config.toml
d_mlp = 640
qk_norm = true
init_std_qkv = 0.0395
warmup_steps = 535
final_lr_fraction = 0.05
batch_tokens = 32768
MLP neurons of a small language model. Each row is named by its layer, matrix (down: output weights) and neuron, and shows model dimensions 0-159. Each number is 128 + 24 x the weight over its row's rms, rounded and kept within 0 to 255. Numbers have three digits each.
A block is one neuron, or neurons of one layer that tend to fire together. After each block is what it responds to, as a language model described it from the Wikipedia text at the highest values.

L4.down1:144138132159111128101103139089138104100102176112129120131153140103139114124144118090130138135109175074125142169116148113153124115123153167130131149128118114153085137153149157122144119145211093137139109113144127140156186126193129137143120100108174169111109115111118164095109148169136146123101088127147156117129153144125121124114098118178121143062134129111108104134156118127136151096156140095119139176106144168135157119136117085126112100134108094099109129122146137109151142140139151
L4.down52:107178152158084129144135153130149145108098127073127143139081127106167076117162133119089159095120146123110119121093128133152139120120123126133143095128109138090089126141185131120103142112144120119110160137092132140146155103131115116108168160093124084143130143094098144109162175107084100125093125112135081123115185145097084140138120105144134129126088134126158140153106114161116131164136153131128156098096184140122140098096159114128110126110100118134150135142158122122120093134161148
L4.down130:139166103145123078134167153112128100164118153155133124131150181126142155139146099105102108119112144114126162110109104182105092130127119147165172126151132116108137137137166145138127173137132121133150088110175103124105152164123098144139120131128148145121108146103120103131091136170150120096104092105081119151141121137160148143097130125147107128086135150125189096144157109126112156106177128116149116145137164142163198120135155119129095115135113118142149082162119141139123181132142111
L4.down212:115147133129135121135127149137118148101117087153155129153141165125111124128140102100148175139128137128120164162127162114167112121118154100142106114107097147134111111136124127129147149152169103081077154144190114139120138163139098120162148144131206130145110075099121127107103153111126101116090082157120122110162131167123106093124087161190100169127123145138126134127136104151139128115133140100125109125131103163134139135099120125167114056146148136093158133147122137134116158133172117
L4.down334:159135141173107145132142135130158136113093117110132124156142164125122148137159119142155175136154142123123126165104139119132136098152121087139113148133105131079153132157129131105133163107162122123116177170112104140129178151129103125159097158136199137132102137088129111086131139127097107134073131093148152078104119148134117092111102137200142147082111137117148104171156117140123136113116147119146112131111179149108140119138146067110115133129141120115166112154125124159126163113164129
L4.down439:130180083135140157197133168119113119143162092135133130121075152127122135156106177129151119124140140148115139147117126150149135141137133134158131161138146106146105163083129110140146173107142112101151110134143162149151136146096088126124123149153119092089200116182165113156103155111127103112116141108113158115105138105125150100149120197132120124163116110137098157103168122142177144167137131176104148167136116118149130126129118113113131155106108106113147119117110110125146135154157119
L4.down498:143137148157101175141186099097145118110107192068130089144133119113121130141139116096170130179128138161125118159146137103117135116173154097099140114135077146118125117105112108077154098139142108179118150159098110106132131145130111130113110132135148134105117084135142135097141112192133109097121116094135129115115163118117109118161111125181123109095140161149132150130144136139116155119112133105113123113155162132128094126150129123099102111079137114093122129141174073134129147137160116
L4.down534:121117125121118168145089146097113153096128141128160168126127135116138092147138090113143121112085121088122098116052133119143128113113157118131131103135116151109125107135129145098181135122179090095164158123121119127151179155137127113141099094111134131125100115147128156135109181120131080141180089119173130150081155136130095112156113139165108121137103164126132129137122128148114107171151137142142146102083150155141103123138162105136150108071134097119150134171153096127134127103155142
Responds to: Paragraph-break second newline

L3.down99:143137131096091141113131117120114132101121136158146192093150136087163078111141135167171116141174115169118094117140117174160160168187136097112081114139120104125122130125138079130132123132135126152158138103104133125092123133128109134090105117139118158143149116099129136136121115184103124125130108126140072118130120154130124130114144142111119139074153133127148133155112063157154126136189127160140130108160104151139144112107114145121121150133129109137184131150113131138070097137142158
Responds to: Word-final suffix pieces

L5.down28:122153133112122156121128126154137110068129164142114172134124093132161119107201114117144127116136129135151103116129090116154123136173121107138103075108134087136158120111117111129146110154120126140107138085141127153166131111170134107171154110142094135174116138092149154148171118138131147093102151126159136107161090132108125079136156119118173146120134165113123154169109106070117103146117076119171107098136114151137127151161081102119105118119117142107138138124135130121114150118179118
L5.down258:146117081170151132098143089122115134120117168154119161109163101110140089148165136124154106131139167166116135089148096116179144126125127132081119100084121045115133130107121105144139140110095169132100133129158152125155121158153156122080124092139119127144107154102164162120087120142093101135105093116153128136114107099113167104087122123170081133100123113142112126128138145099119122133133146104114115111133126123127155115116122172126095143113120159098157128100135111137177169124124135
L5.down264:140157093147105129131102111132082148098165128110122116115173176125179087145128122112109168148150117154107123132097196136129157140108110117162146146131146124154121139106123133148151124101167130114100116130132149144098127160076104092105119128140089115080133104124088155163109087172116131134148111123136153127130130152083144092136098131117131117162114120164089085119113120160103098115074126165134143108143125149140110140103124123099161139074112106129138074131121125157112137127126104
L5.down317:097104146094117138118165111105078105127103117118155124129163136144133076136123119143149148137106139155090116099198098105121117128176141112105117117141117143130129119126121112168137136111107126159110144119135174162123133115132146144127128124134147130146138129112080142102133159095134221142156106135146132136165130158134166079065117158154204111150098145133162137099123099129098109148127141143117129099150130127106116109145135119114113131127112141099125107097105111120083106171156129
L5.down355:142177126104104073110109100109122081094096132122137163087142106137142110092137155129146110094139124117116139136136132129118132169119123128171104143164120142125131127146128092086153126161135129127156128131101142116099157140108127115128111136107140118086118140109145149118124104109093142101072120136144104133126111129123116128148105104125138158117112070149125131154116172096104077100123154075139080115148158136136144137126140183135122107074132057110114076096171137115142098156138152
L5.down377:151096142164138165129130152102111141117121130177168148147176134140119180073125157137147136106157155122138084101116096152126100150102094108118123107169124132155111093112128093108094108163081153140161111138150076103151130156120152145153129108119125138151107154145130138127091078089116135121140146109092161132110098074093093133112127106109118137121127109155113112148178151093102120177127135105146128148141094121112126117149150144134088117119103141152145111110150124086115138134141161
L5.down490:111139107099103111113136157156120124119151149130123109105137142136135124111120125095096174112130145080137121090137120125117139109144151130117151101159119104134172124140170123112142076107142114120102164112128099103093086167119069138108134159125154123148089088096127123117164152136119102144119095125152140139151126118153131087170160129148145154127154091195149088152173098086141135091111127127142112123146117113131106136114112144175104146104119129133122121107122159119137102088063073
L5.down558:132189115145177155169110110159099106101114137127122129100128182122134177136172130117150163116121097126177137111139110074074149124171158126136128117123139116132114149145129151161108121148123081145153142143107144125152102100192142127129117146161116102121155099121128135138097149133064099135115152126115158136156157135128100130122149099103110159131144150098152127096126112114132104126097124134152174110077159122147108096131112088095157142116129167123152138154161121121103138144118126
Responds to: Second word-piece after initial letter

L5.down14:115160133110123147139132161107116124117092144158155104142135120193167164134084116133133128140121112121108188155160142126140123098166182159128146121145131114095147141112133109147144157101106159125122111131153138132087111105109138121122124144141194127098175139169141121156121136103080144137079112171119159176132152121147109092136131122117118138186128137089131122142160077141117124123109135152105115140146113133073155091148102096122147096121155104094107126142112157101130154126113109
L5.down126:130152143111181108122102146141147097074096143131117183076100115143145130088100126139164136120106155121120136120126127150086102108140141133119180116092092145125123171088201144102120128134110138127118151171148132147132100110118114104121103141126115129169122136098114111099126172092148127112105147090118139136121117129143138128140103093115115135116113176072133121103151149089123121124148159094152141090138117093092107110102144156116105150125137136140125159134155120180105116164112169
L5.down237:140118173115147146142109147157141098152136092161127148126132101152127140131148138134135094131137140140118139093127125134135140170147108129160129171114106111118108142123119114129138144145127121108094140121149125185175122124105097153103110099119109122058108126139114113107094100072097150120149109090129147140105109118094143146129103130145089116118133098107098129084090157118165089126116133130155091206136135098187154132125114141076126150124086115120099106113093165116149153124156090
L5.down379:085112096197157127117129145101110127097108143123095137139160135132144100107114119084128196106084100082174123124138116126115087156154147126109167116108132142105135103162140140146140144097142144125196125147142130072146123140113067128114105122086092088140118132110135135176120151127130144114138147144118112103113145104101181111125146113126133181084144126111144136167132110141125114108132130094129113131115126101119123102126093135107105138139139148154129142131147139132114075128090096
L5.down451:096120188075117121130122163120142140161130127126172139132135176073143098076111125123100161158159098145108127094125085116132144152130121109107110157144069128107161113132121139120148144103100121120158093113157092133162123143182095135137136130168132104096110110147091112166136141174142111122116143155112108114085122096144149136157147113105118119091117116088150120155131127132145173111132119145148132094134114145157109107105130097142164128144165089134138095112158100142100139148142149
L5.down468:153170144156133115093111108169115105158140103110112130150117133130116134158097104107153130150163140106120156111132141122166105133118123076150113082112120116135130119160117110125135143102095133078116141135115152143112151145112094103140136135160142117117145148106149127138142182125136091148145122063133084109136113142154116124120118135126139147180073130148104113096104154127146106075104098129128126079142097155127131106124148136125153192144093113119061099074115120097101158160141121
L5.down507:120168134090156089146137151160143137156134138143137101181123152142111122108133133121139155143141142114122133118106147080077155138168170119112079114138125159103124155145109135135099140092162099133107133134129169150150158109112118170137133117098209104080128088093146111115132150107165134128150106118094120142115173113167149090099109121103102150129088121183102132131142105170129113140124108111087156110161130131114168144103155133124137120151133122102131174139110157110132138119129141
L5.down517:134136103150145155106140089091141171133128124114117137193120110121083159147136136110122117129178139124105131141095164141142097117130095123118139147109110126158139119127151093101132158126171170146130133153119106136134138136119180126126123108133095119089073150139147102138154119132106154148131146138076120119150114136131160166117149092157167100184095146168135107123154100144117115109128165114107080159128117114106132140147095125159149145146132133129102154097118138178132094123171195
Responds to: Early word-piece fragments

L3.down169:109152117146166131126131131151143137168142121124147069132111129124129113124147108151172128169129135139115155136167086163086126130108131170105145123085133152149159141114147113092127080130095123178128131070123161116128157123132131126139107111113077186158146129162105152155125103144091092097122131113120102161106091103113112111150126104160148115121144190105136161124115114115126128147136155122109097122131136140127117143142111161135082172144087145090129124151151089143150108166142094
Responds to: Finite "be" after subject

L3.down386:127160162133141103143109107132137141082127139136124141117102125149142105125107103134127161111096092084124118153165072096105124135128154115094104129090121147131108107127139115154071165112124084170124145107133133138109122150170093106098094136122141112107131140147097134169106155151130138161138090118093110149125111139148142106115126139064128164140157083110149157123129182106109101112163106162091107128134127116136091079121138110133098125097156169163150133114079136118117165102116131
Responds to: Mid-word pieces, year digits

L4.down79:122126142124138155137125091170123115128110107116077155148123143091119128123141080162101122091134108116083169142124138091096132111155139131131165133107123148141123131115103121084087114072108110104134129141088165129131120163130111147155173208141161108120084121107127153075109120102120144112169130131160131156092095152119108160114117136128121159132145125134121155096090135134142168107088074149106097116144145092112133122127146111131159148124115133092159105124154161138139115160126131
L4.down95:125143129111121122131144138123091137129152099108134134134189114124139122081129147100141196106158175160145113128151131111116180092100148139093071084148153130130101123119157185115130105087103147161121122129116168154141118124158147140139098104129113145079120160123161105110119151137083148107132142095141120138130134136129134096172122121099151162117106133096130119082151109147112132136117166101171146123130117129116118130132124113123170118112114170099145132128131173144125178162093170
L4.down102:147108096116188118131160106122114104161125128119084172124163114159153156120120127136117131116110166136104091112132127144177136140113146122112134118113150131147106124106124137097147142111088121119097101132097137187183175101121118157135104131147143095144140151140116161136146152105142100094126095166148120106142141109139130142112152094086095128139158154119106127097070113129096096146127146151142098115123117103079113151112116148157103123096162134061142099112134159117078109152107139
L4.down163:131131154131153119134121150120125149126127087076157123137098144110088129165111123144139106108104152108088115148110137070123123102112131142151113117113141139150119160145138151111122117085106095119180110166093164107134144111116142151142129162111156128144164120111135129133141119087091132136126128131129110136132103152151128086174139131096101098135205092093135152097160119110139118177121143178150113141094152144058105122116088115120156159134092095139138125136116126097132092171146135
L4.down227:137131122113108121140165188155146127101132110118136128158142131137127071135191148123086117080091159079099154134153138105136143111162160167161126165153117130161129144106158152080139147110141124111143116138103144095161139086119121147124164171156119118130167117137130132159078169136140107132129111094103160132146124113124100107143139162102150121153109130124124132145134121153142096131163111112089152102096179142107081167130182167149145126147100115128124125106130113125113133134126147
L4.down266:134136140085133075105094129085108107078123094136066053124152154155125168123095157111152128105127083104093137103105131122143137124109148143132099111109133132141118112142139106155090156075142140116117137126122143151114140096091124133134104103137097131107146105116155103104126128118122148093129095160102137137152120156132112102158148083101121105118104118150110076124115143126120100118117115133155115158132157135108166135137136117149141152113044095142139083114121143146106134103163146
L4.down591:102107112102117116140081168098117154139125084083157084124097159128117174162104130152132121126096115119101115137152114138117148109162143110131046100108133125133138120124130148147120172076132109124121104152115203133160109119135101123164125159118138135112151105116153131154125120141080117125133129109129096141123121155133116071154106110107112075120149089117187146121103141147134122169139120168134135145118140136077113144101104101126113145087126104114145121161149152125114117155130118
L4.down611:100132133120131128147115156127123119143149085103139111111085169117116159155110153170111109110128111094072132157114122079113099115139135151146057090116151091135137144098145148136132122116123110127171112146122192114165123142142090155146152165102146139118178096124154131146128130108072165135138137136104115151131087146115140065155106154116129103111159112121118136125121132126151128154157129170121117147130126139063092112110095131121153108088114091135148107141133115113100128157133115
Responds to: Century digit in years

L5.down49:157189091169106143147160083142105090110075141117138110137158109111137132156149103157130130143080137141133123144145121125085123127133087116108161114140131157133102122117129135117145090143167165143133103155115108116151154111148161106163183143156115143127111147156141171162132141160091095151102120115134086145136154147137134131094106129149157103125121147135180115152104114107099121148139144098127134085106118160097119120158100111173097118157113135100125096090129084138174118135115130
L5.down117:143170121145153115159147133166142150151142145155112160119099113081100106153138080155150177146101116152133154110125128104125140111135105132106102108139130109141120137071125131134144119103132140143112139116116142113142132155145128066103082168129139114112105102081133150159095142124139116120076119169155091149124102134152158132129109129081134121100142152151083131139133135149092080132100111093125109148154137138119145109095082131136137160113135134161141099107126130094130166074063113
L5.down131:111140112149122099134112120124179127148072115174095175144091147159106166106147149132089114105124130138099168148163136143154116091115081128160141179104111121140143136099199101094160124119082143114153100089120083105111121149137142102092096111163089126120145119143136108118105143135139117130106116089120139128121174158130136185128143089100145108162145104104152097112140108118123121140101087092145121115117152139102129131124135135116168124137116104145114104130121120159126131150156135
L5.down397:178118129114118131182141184130084138144129122122094098116120165155112106108137073109092116091105143149076127145105154095128148113131127168116100172146165095088101092132172136136177146164154150158169118131130100094132156138138108146121085125135133132109142134112137152118112157134113134120134132102131130149152134135121126137172118095151117106119144173115142113120143105146101124134108166082146152109120099153120113164142145122151116110128094122104121107141194112137152147122165171
L5.down434:152152093092096092143095098157099165150134131119122086116117142132119112103123124144136130132112161112113138131133169126140100105122108152088112104109072132151140170158100081141088135117148171132105102179130161137111155133131076118121105172132160120110077112151074118112102171148126115144136118109127138106146146150101087091115087125118095091123136122108122126114127114119124093153079113157135083121168144158111134134095165147145126153120120109173098107114138116132144106145138117
L5.down452:128112098159088114158133122130153085158089115113122127107159134077079098125125161155121142151115116132113166114157103107145108109146110120115126157135162143128119113126117101085115150113092104094085086143148123112143130140093120088118126102134142150122100155128103158182090121107113077136135144124166105155180153101154098133119146127147160104126125116101149123166117140141125106150128094106146130066099110148129103166138153139103104148142101096117125074106130151144111142144082106
L5.down508:098128137146155141137134116103149113097154135135111131099142171129100136155131138188113107141173117135140162184127133133157114144128126094127158161152115117150129156169146131126151139171182148172146138122120130137123164096113144131147130155135175163175125149153134114123109158104160157157131120145079139172148122154139141124084164152166149092147176143146134139120123062160139104119136119118106130149110137141115134130155093150111112067096095137121118142101122129160171142117138123
L5.down639:135151100144113125127140078128105101115146113131125084147163150121141140096117156165127099118133125140090145083143144141101110125140128150119081174112174181138100103132165133130156134116145118126139149124150110169148101127100130147115101098118129174124102143155091150137126135156105103143126161126141087126137129137141115136139163108124125100179103142096165115099128171154137090170168117126172115065100147138108149159128113145184159159127106130116161106109152089111096103131118136
Responds to: Sentence-start first token

L5.down25:166150133110182095129138146098080146149120143163139146126147109131150132132115102089117115103153139126121159119102162135169119125073132126162142139106074148139094143119126097140107094096094149116125162148122143144090132129133126056136116111119132086108149182088127131102098078080127138111172126145138126146098126089117124102153110109159128135126143121119138141107119161102127106126099159078113081127125141114108135134153154123116104102090155136089113105117091147130173150116130125
L5.down73:093148151125074107128128127120082142111139095104126130130137113164146100177132101094169118104142106116080117125084165091129128118120098134200104128129107131106118116123156088204139136075167133134159158104111156142106157162090118125086093110122157155124144114114160107136130169133102119134131141160118112122110151114136113133137147141128104157126123114159117116117102125137114144108102153125134128111122120141177120131128177122115086143150148150152084128156090106107161110140137156
L5.down125:139129095100158125081140116125139124161108103150154112119126113080141097149142141122068151159097098102172112145127155104167161130121109126104136110116153143121124095109113170147172112097100149125149148112138123142141069153166117178158117142099148138099140116134110130117131122141134124102173084154122121138099134152109105131128150128164109113151114109064144077143136156134106117122130174137107143142110138133151153130159086150102178142102132096101121150168116078125127100130113114
L5.down339:174113148141125158161117183131129153109103135127106132134135122121097101148108140078128122168144103106154128121111134104156081100130094141110152151115127121156112159129079126113155146124151145143114117115096120115099150139116136112076127087131115084142121159140133143141168087118145113145100177154123151109099130129076125103127120100126119108128177112140095147147157116152151172130132143158176142175131135091100106155138118102152108135124151073170085107131102120142114154115099088
L5.down348:124141084091125151159134162103160116081102111098127131126119102127110156141082150163169125136120128152143121149127095113172170171157149130177123145132153139069101128084190116131094118120108113143129112088119138126140124150107127097137138126105127135096102147144112103149113120121108137097099150130122093160135152151145104170116122160150134110084153143091105126132085115140086140130130110115125130123115081134111124143156160116114112090096158115120148157084147101156091177135141128
L5.down375:109102145094116128091123091125154137133135098101171102154131139138134138112112126132121130179136123142154151174116146116087101122139136110125155154162117150142136154103111100116123112172153136105156112139106097155159122140123136120129098146122123140111098132097069102174148135092121095164154129141152110140143142135096106097123172107165145105127125119126135129126097125109160093220133135158143142103154124118149158105145123186202129174105149119113120098110102138121111100127119142
L5.down414:124132148112095124135128124117111106134113128144144113141118128155114079114133116102117132150137117119132159119129113106159133200107147107133110114119123123166135116128109158124163124095195138132115115138080138117130117143112132083143145120114079106103156129055083136171133135115108113130125081155145146079129145116133175093121175116094130124120086136152102165164171127134136120110096142168095119141153104150114106098069103093129158120132174126141103150140165159116133134117123099
L5.down609:108135132073097132129129147080154151116114104146084065148120149146115088147103151135141177157133107162112145161156149161127150129136121102097099137122145146111147130145082144156126101158120091139133115111136124108135176133145126139100143128141147081139136110149132130158093122152171117106114133155152145150173214129126127137121158148149085120114106170128164109082091096140141139147162096155085158110078142135127121155115105125122141127104122118128128142131141117149137142130160122
Responds to: Mid-word continuation pieces

L4.down69:151108122077146081128155139164146128092131120119144125138156111107184119102147109129112138158120133159118129145148058135134080117142126137142137163156108108105087127095134157116125069142138154111151155144144159096121127152149135168119094136145140128156139114123128133158135146149116129141153141155142096156114139109145147137169154120139136109134122128098127149124146097135171176158156123122138085116160108138102141129131097148090153150115149190160165172113132093088095093143152164
L4.down121:129125128081126156109097087080138166072111147167096121170127118131148144146112115160117163171161144149114104143110140090120134144162149115147088139124119084128127181122130124140108116133114115104120131138109127147138111125152062148111130093089160115119131113110138149099136190115135148101187099136105126099074110182150109119106117121109133080131135119101110122139112116149114143125149148186123156133129097124137089124126131103137160101136141115113100150124157115100120100136091119
L4.down186:146125090112136091114150126159048160148157159105109133132102106096164089134115108136154101098114127135134147149115114129136110142116105094116104115098076124126174144145156144156122139108137106104117104139148127106113144156131153104099118073096111104147144132076155143160090126176056132141131139121137159108149090138123124111128127112087129135139133133134133117099146132126174121121137124166115117128131190118110131135137176142145098124148152146142121098118184107098168135119101145
L4.down276:129171115099157091109137128127075140131095120142125115117101102135172131177147181134148145128132140128135112191158108113162153098096151160128107121137110107153159122132126108151108140106130085128110098116126141130119110160141149175121114145112108147120137088150105082171105140158130154079111076126092139142084174144133115152166105093096137136121102153116179124106123140142124113111099135147087155103164141112110118132136126105118111102121126150131125179150162125132137113135098085
L4.down357:147143106096124103116156105144173158167130130129088147111151101071139106139114136141105085124135180127143061128122141136132148138125127124146101109154154118099130129083129167108138117141113120140120164154125150137101133119097140093130094131070096096117137100120164110105144127103092098106145082118137137111087130126161121101144145142119192114126131124106091146093124162098147120164160120144155109112104068101122127153112115075130153130105142118158131132138138132106172104124106157
L4.down551:130154100099135154132150103114149103136102114140125142115135140146134199108142125168119088169115132099113164088150136142129111154135133163135125134161073113075097104120111133135104131103142088174135169156106091168129165105113093145106098105119141116149111100172134104134126115125126141129086102131074130140106137113164129120095147118131122167120112139123137130142133127170185126104131108139147099145101138156122135095113155117115110119162114100137145100124061093110118129128181151
L4.down575:113142127171109099113141119128149137165146133120109106093152113133150148146129143130130117161130094131135110147170086133103165140119150128112131122089114120141132109126106140122158144156072110090128109166116167091126120096183137144100127152158122109120096112134156131173159108139138130068148075126123093130141144119128101107117134056094135097122135158141140107086106142098117122138135099191107123124159120130128123149170114136114109120148128163103158138146122112164106087172074126
L4.down584:146095141106107120147104104137142134143145082168119125128149110126085159095137153134117102110170144111133125131084112108172074138105147130096110144122095061127157117113166105096106160136140116108141111112103115097102089125067131148130108116139136111145128152125090128107142139091130167156132103116127111181116105092123149129137139136121139139131104173118101090156113113121104127136153114080097122172154154103146083090135114137119123146148122108105172134080132124097131165159138145
Responds to: Mid-word subword fragments

L3.down613:131160172130115115110188117123112093140116140099129090145159182122115124130165137120148172134166153150144148177127174118128113137147115108133106136116101145117095089125111080089154136121159140147101177150113136119134124124096061116112109154162150125114146099111145133106139095139133153126085110133151114065122106156164127104117120147185119136158148102136119107141130110127118097097117123120108104087106145148117107099116149126096132120116166140131165087143143141157093152117140097
Responds to: Blank line paragraph break

L4.down17:130116106108142093113112129111182142148109129170148106180130099143099184122183122181107105152118135141112156138113111131105105101105133085105074143121113140141095133168115146150100115126144130141205140158141107198128151136151112109114108176113100165098128116145132112141119117132134125129122127141128116116090161180117088096123113134109142138163106114117113099145139140120150152161118104081159135150126122181121150141115097078131103112116130160122137108115135120142127128141127142
L4.down132:111185140144140144089139128126163083125181140108159121139125151190154103151125131110152143126141137156117117103192095105126140158118192111150161156063121147141120125115116116119117114166081144141084101136127139116158136138128118116133102131140122118151102113148128104124122137145100098120104154138100114159169123063126103170136109103157129151130105151123146089096082140120135121129140134138125122166142154139109142062154125120136098138156107110169104111118104153120117111115117125
L4.down205:139147141138119132115091152131147141127118138147104104159115132107113191172105156130119126172156146129152148148111180155121172162125145105115131138120151127132148155130142126120115136114145115163175134148145122164124131136136137133112150143152109134095137107118130121097145119144135184194144130066084120130091117105119077137132148181140181119165114151100165152056127126162147152147135114119151156139119139153119104087140108170136131137119133135113156133114109139166158162146146100
L4.down269:134131080117140147085093144135117136120124077145171128130152137113144115106125083163145132128120137104101117102131148197198125120131109115155109110145100172085120152123116080099118127104119106103076146148166126126110161150130110108148102138109166119135120147114117123151095140127155122140121067167101114110144141115104138117108118164129101159129074147164112098115148124078120136128146091091121097131133125158152105131102121088154110099111132102138143111139128135118150170158147128
L4.down310:141145081091132151089171118144068138156157151122113142164121123087103092132152104110140118125103097145099153099098121123155108139131096150104125129134078123147116138109121186138115147107140146149159139159077125124113095145100084092119152124142145150121113126130152139132144139141107125173144105078111108129123086146130113134095136111136148106139147110123114182120157086140150103156166139121135161114165105141081112120063119154142116115117095153147148105161096134114146133147107108
L4.down446:131118132093111112093130114128097125117115103095119119159099162126170116168113127146153132126168093117146168147146150137115117148157122144174148153140096134115116159153105146082151142090137123104086162126119136120111195142183120116120093102130114163151114130125133129166099045153111099136109093114158141119137099092111138161133121141145138128141086101144128137173144111127165125102102104157109115162145117139146170163091121127115133097099162106145101154123138145148132151113106150
L4.down460:114115132132128169135127149114144127151111139155153161103133114123154121104192145120168160158107119135121099125156112065136133133129130100127103119106106169142109125157079125146123115147160074138099115117062093157161099132152106111144146141089150147102088109144092117114128137084083104134106139133119100105138112133137156104144143077149128106108139136116152133144112119110115085103112151164149128152129121155093169115088105096130129180112102134114113149141078162139140102102120114
L4.down529:093109147147135134100142141134135128115143105156147118192152107103107137133104132151103104090124130131118135145113109127115140164089151130141123131132090157134116143168158149131140122085088121143127178149131127174105160093104147139122142155081153107107123154105121108077145104084153114106113138109122096164112108198105118103140104117133120152119083133109141158114137139119178104164164133129131107135142149145105120154120131157091180083134133113122138072117165114124139135103173161
Responds to: Auxiliary verbs and word-endings